MLP neurons of a small language model. Each row is named by its layer, matrix (down: output weights) and neuron, and shows model dimensions 618-745. Each number is 128 + 32 x the weight over its row's rms, rounded and kept within 0 to 255. Numbers have three digits each. A neuron's up and down rows have the sign that makes its largest values positive.
A block is one neuron, or neurons of one layer that tend to fire together. Before each block is what it responds to, as a language model described it from the Wikipedia text at the highest values.

Words reporting award results in film, music and business text, such as won, nominated, nominee, awarded and winning; weaker cases are scattered word pieces in tables.
L4.down186:117140095132096102139110115160167179131101106104164176176156129148151078096149072143104136170161125164172146102113100173111098075110099152073129070122078148111176111171155146113128127073124103082124102149167096153122171166102100153129084133128120164144185119128161103113179144159151080157152151138153117060177174164078106176130191131112104100127116140119144130128118131150103116108101
L4.down222:104144135150113106122084100156103127129166150076120159107147209180128156130148137126127166133114148132123168150129117156154105117133153146160139125123079193128147102135175147128138108119098100067095094156136129058136127101181142114104079088149152169143082152140143097132144194190150097129112148117163124125139086090104174158169074131156191118109135123105137146109103141140186096128080
L4.down349:184100158061143196123127123127099157167061093091105107225111172105084156142176051099119102163149201152147160139117115166041121089145109149098154166118147169167151126126102152171095148108093154093098158156108156103136081148150159076117106194121148073104174104102120129202144168144125157147115102123116112141105129187128153179159148130153113104083154136131076166110104154096104101151132
L4.down364:079135111170117085124137078119201113133061152122121142146142183099170074110181162116160086122145119150094094151130138126082086130074113129125070167161068156115144107139168093156187102116162115179122099159111110111152136130065131111112125200134128138157045119085110135099204121138185130108136151123120110166184098122101149135139175109173108142138026166154150146056125149116116161126169
L4.down836:133112165151095159139131130109157135152118109150122126115136140158083140133150146120116134153144140151128167140132063157153107167112135145143127122146126057100118114114098186174088106069117115154146118137118118129110121161130133103146109144192142149085126129166136135161083146152148157090086112113180184154142144152111124089211146080130184121126105211107084182122136159139151144158100
L4.down1005:101139208111119142139130121151097156127074062097084109141143102114124125105142150096087162154143144099140100106135113085116090186097110114081170120125114165126113176180127126107121076076173107078123092147195118145068108138108121169160086143085122147063024103115149140127103141070133075142115111117050104128128106135128155131084123120152146069149103114152124155117161110119099096104126
L4.down1180:157101151148166121127097145090135159116137141073140152165173144126140187100113107134119143161168054166100119155090114132186174116098092143088162164129085097167168127145100125102059122155125105149177072079131132167147065107124172099088142114105125133147227128069140140094114170064119151150095057096112120172168133139155128130145114157101114099094144150111093130097112130152111123108136
L4.down1380:085170173150172147173179140103110149147130161182059111137105164149131142123112131109144161220163055152123135163087134136105170140108118151097132183171146103073110075152139149112085107068127171119122087109098137114169133126100107149102130163122109155084087106093086126130127109105166124094060057136122115093170187082097127115091112117099077148090163138112121056144129150111127167091114

Words naming awards, medals and honours in biographies and tables, such as Bronze/Gold/Silver, won, nominee, Best, Outstanding, also compete and win.
L3.down352:122141182127187143155137103121165121134179174148158123166098161141142120106144136170148187126129148196102130193128161100147164111151193124129146159122147063080149112074135120088176116100132135148181173119192190094125135122167127121141108117078167097081062106121161122117158127094168186106158055167135138131096150187146090173043137073102136103117145044118099154198161091112130132127105
L3.down445:146144113148148164145118115147193125111136148115189088140134105104150090114156126070126125102108153134131118156136140122158116111089126121125147125126067065148168149179154137130118137100134113119179139175113089059106171089134157136164115101135099128127091155156093148177091127136137118190093143150116141094148106133158093092110160174182193141151102152166086123065115114178133097125124
L3.down892:105074113129120136097134150167199171212147119130136042177125129146139101095061150143163100127136133189134163135136152069125112107122148180163143138157131092160129069141115106113103156120125099104068161090145140164133150109152182113150109080116146183134126101073162130171122132190130168088066181065135162141106153133153091069095109095160179091146115150115069089108115107117117138148139
L3.down958:127099134082139160134140138160121203108082133117167129135122102134105062155123094099126099138114140143109114144099150133109088093131122157098134166138129090144081114166172178110150130070179136107087129159138117128134148128094142165155131081158111114154103127095198102104072136119139118080131147078158113145119174110118100001051101184125080119083164118117162172150063084090171115168094
L3.down1247:079130134134148143124134136072132134184173146121118119160128157149154093120145168099147105112108149161088128139125154162145114153122138143149157128179110122138159139087143131201161100115131133111140111169097152136146064173198141119087114106119137158127023154119172186170101156153109112149110173111140150108141133117124128072131035116111148075110140197117109103094146114125119142093120
L3.down1567:069168086136150161120105164088093168187212108140077106123084159175133146085086154177133136137137125180123144087182152130131151147150164113138140113180189121131102164109198172119144103109134098133170127176133172160136124122157168107156115089112103135086027143094085165213107159156124107126119162093090145081139151177137115111117112146130145100140112138079068092120154139066115119098094
L3.down2120:088154021156142117205055138090083162122150125092099073070161141125116220201151169145139207097100111120079138096118132161120135110124111102088142153150143142154143136081188147132066061166169129133102112176153124067194147083165124112122107070088135172074161180122110183154117065071109090161163116129114151133156128157182154110143118115173088151157136152103044069165147096062156115101112
L3.down2156:175116201113112154181146160095126125044095103106106173185166119072115147093118139089045139175103157162145151149100159149146111102116165108125112092107080110122107127117123143154155143048076115079156071208159126116172118185141066140087098135123123141090121086151090118117075123134174155146082110179100112140156102159127090206129110143176113142110057199144157152154224130142114096107141

Nouns naming an academic subject, sport, section topic or profession, e.g. the subject after a degree or a heading word ("mathematics", "History", "footballer").
L4.down325:106128163172119148116136158148122118090094213090116134085103155131082196120074174142186128130097122105092133116150138091208136147153112142106107088145116108156103070094097114169101147148140119178124114162122098140125159121109146120137101132119141094093034184142093040130211194118121140130126113132163131173100107127130116255127163108192109113112158152184120046135151105094130111136144
L4.down761:124138178126126137136101109153075146113165138119094140152134148145146180065106149191135091104106132142104197127087121128150117131148142123128168150152147101098180131165075177137091132143187116112142107058134166104132104146155148128117094162113142169142000123139115144140064073118134087086107153103148128102121184114135125000084143111174103099135131090130133151137120129101131114087139
L4.down956:091127127143127104141103136127147118119205145105050164117112136136076231082114107148110143113127132111119131064103151156160140150127147107124125113157129097075150139155106213142107177120090143074161121068109126136114059130098158124136104112097133119131000103100124140137117173109086117100107225105097134153147148152167093080071146129111138120134100139142068133149141121121176112068127
L4.down1446:127064172058141158183120132073157161147174093084146148129129114146139153114124153134179096166093104071121147159108121194175084147151107164139149147094097156152158094104133086125140150159157099112147141113093144106139078185091130123165096137154123123114087112085114113071088131105166080100150137088084169156047146136124080055113141102133129150146083162131121147103105075104163124074097
L4.down1718:086153134135143155128147135122104106098112255148131124094159142121139236132145125163174162119133152135142086158161109097139127137138127130092140119123135121127140111149133096190186146163115127135108187165117100162090106113050165181170124139105142131091057114135084173147142093147114169092135119102109118149136107143086158178181176149180115091172126116163122113089169092137124115089148
L4.down1860:084152128131104162132084036157192121139108116181162097143151149135132130136117168124128134107088174090174083087109131158150119213173150112126107115132113148156131086104123161175117100160100122072138133089118135113134146102092142062095096161137118133146119153102122120101108153131132080118095143115149153106129147167168135097133079171119152124165141101179105158142165130158132140153097
L4.down2055:100133071125136109098096145159104130139128090193113180100141147115135201092100137123142100158092180074131134165117131057125105242114136157118140072132055160100150170123178146119121089112155140107109215124116135114122124078147102183113098127101167171138073112110071142138060102149127073134135086142050138153109119086159128080106134141117096151165166163066135136162125157124163135157146
L4.down2063:104133160175103148166139090128177128106125121157159135108183127143135165171127142094149081127155066103062164138121212109173138132143085221099138106137100193126114175130157117164182098108161141136161140126103130119154101086149128209122145125160119169148084161019059123075149177076160108081122172071099153119136095131120131116074129117139112094136156155122183106136137117101118147112079

Bare nouns naming activities, disciplines or general things, often after a preposition or "and", such as painting, acting, mathematics, photography, education.
L7.down1596:157126123052158172110131064124138112182178133130132120168128124139107193117082136135102124110184093138199121090089134127146098152142115162112160162135147119109151149102148076164164140191208115150095141085118115174156117134159136164120141113138106111132121095135122120164168187173176090109119101105109135104084118162107082060113104111129123114114148167103126123172114118165126076148160

Occupation or role nouns describing a person, mainly in list entries after name, dates and nationality, e.g. footballer, sprinter, football coach, CEO.
L3.down13:142134175092164152089119084133116136124100162147149126149206150126144155137061106151150112110120134152049150126070128125109118106140158195134086089096101059184157121128093121153162151153133159133128082065078112145117030185132136096104108055136104115128027125108108119084059152179120119161098174117154115118152123089121147045115128134178135059167147133147109132194158110129161121125136
L3.down881:107164117156082137115183142126148115128105146150107134187079113145135217174121155144144112136123170138140143128065124189179075133140112131130121108090129085121151147153132155129171094148212119133113196110108099154074117167082155125068125115157080118161034199142105149126180090158089085122116124158096108138127098155122165133127182123172121147145059128177021089094128120176194123154110
L3.down894:096136148107138114158164121158144070159104129094118093134154167154121138159123076175146154207142132119114118084164208101164126095171102148113111131090127196115088078122142104124102135147126137121153087173092148081112104117151148089090143135104169111157169219163079080135125154138124098097128150155167192134147129153105151132095161099168112097156168110148177132103163144122180164169116
L3.down1032:117158137128149117122145086130114106137149156136170140181126178107190103100071087145167148153112224121130175121076077144159132125151119085141148154131094099125133131118173072143158096131163117193107150126067159150128144102095107170087139117109088121140092141149133134157151125086083109131116105143130107163158132162125108128082136148128168113154132115096072135110123147157204087108099
L3.down1371:103151082118079086140128171186184121146095096137095138158085131093116099147113116170178124126084117046088186109093124098114102134076129166182134160121130113113127192167136119125150086133231131088136130105094127165144110179132141130087145105096055172188203227071125131112113151115100089086091130133100167074124128128187175105133123131158138159111108107189157145203142093114185134169083
L3.down1507:077147144147120100133165154111099163134030118154095179097113113098158134103101164169110124134139132080128152094104196156129161131117132148087115165117160119144147131122130073085152086115106135153114172180155068216119161099123125181078158087103104075163013169136138135143165172172109108100151102100145126091151079152098119046110125156116127127158160112139142148114109148135154158125078
L3.down1924:119110131139129101150184133134092133112143114140107122160128128130117181032102163125113094132106167082122136065114145134189142067125111124167116113128056143116116144133123140128117146093168136132119085117138142136119102114125128151133098111089151140072000123133111116119094155086108128109123167106124149117089121166120103088087205053113155119156141124124078160091079117116242159150127
L3.down1990:095111160138124110137138117152084128100106097155095152152137118134112208080104133168107081129101164118129153078078140116160165080154099134137116115138067098091189185108085168140116115120135113104139133105136140138139051145132140167108085115141151126106000108163105139130108148122079098124078165110134123156157110147113103016122174078121155140123142142123107164122081145113176119119155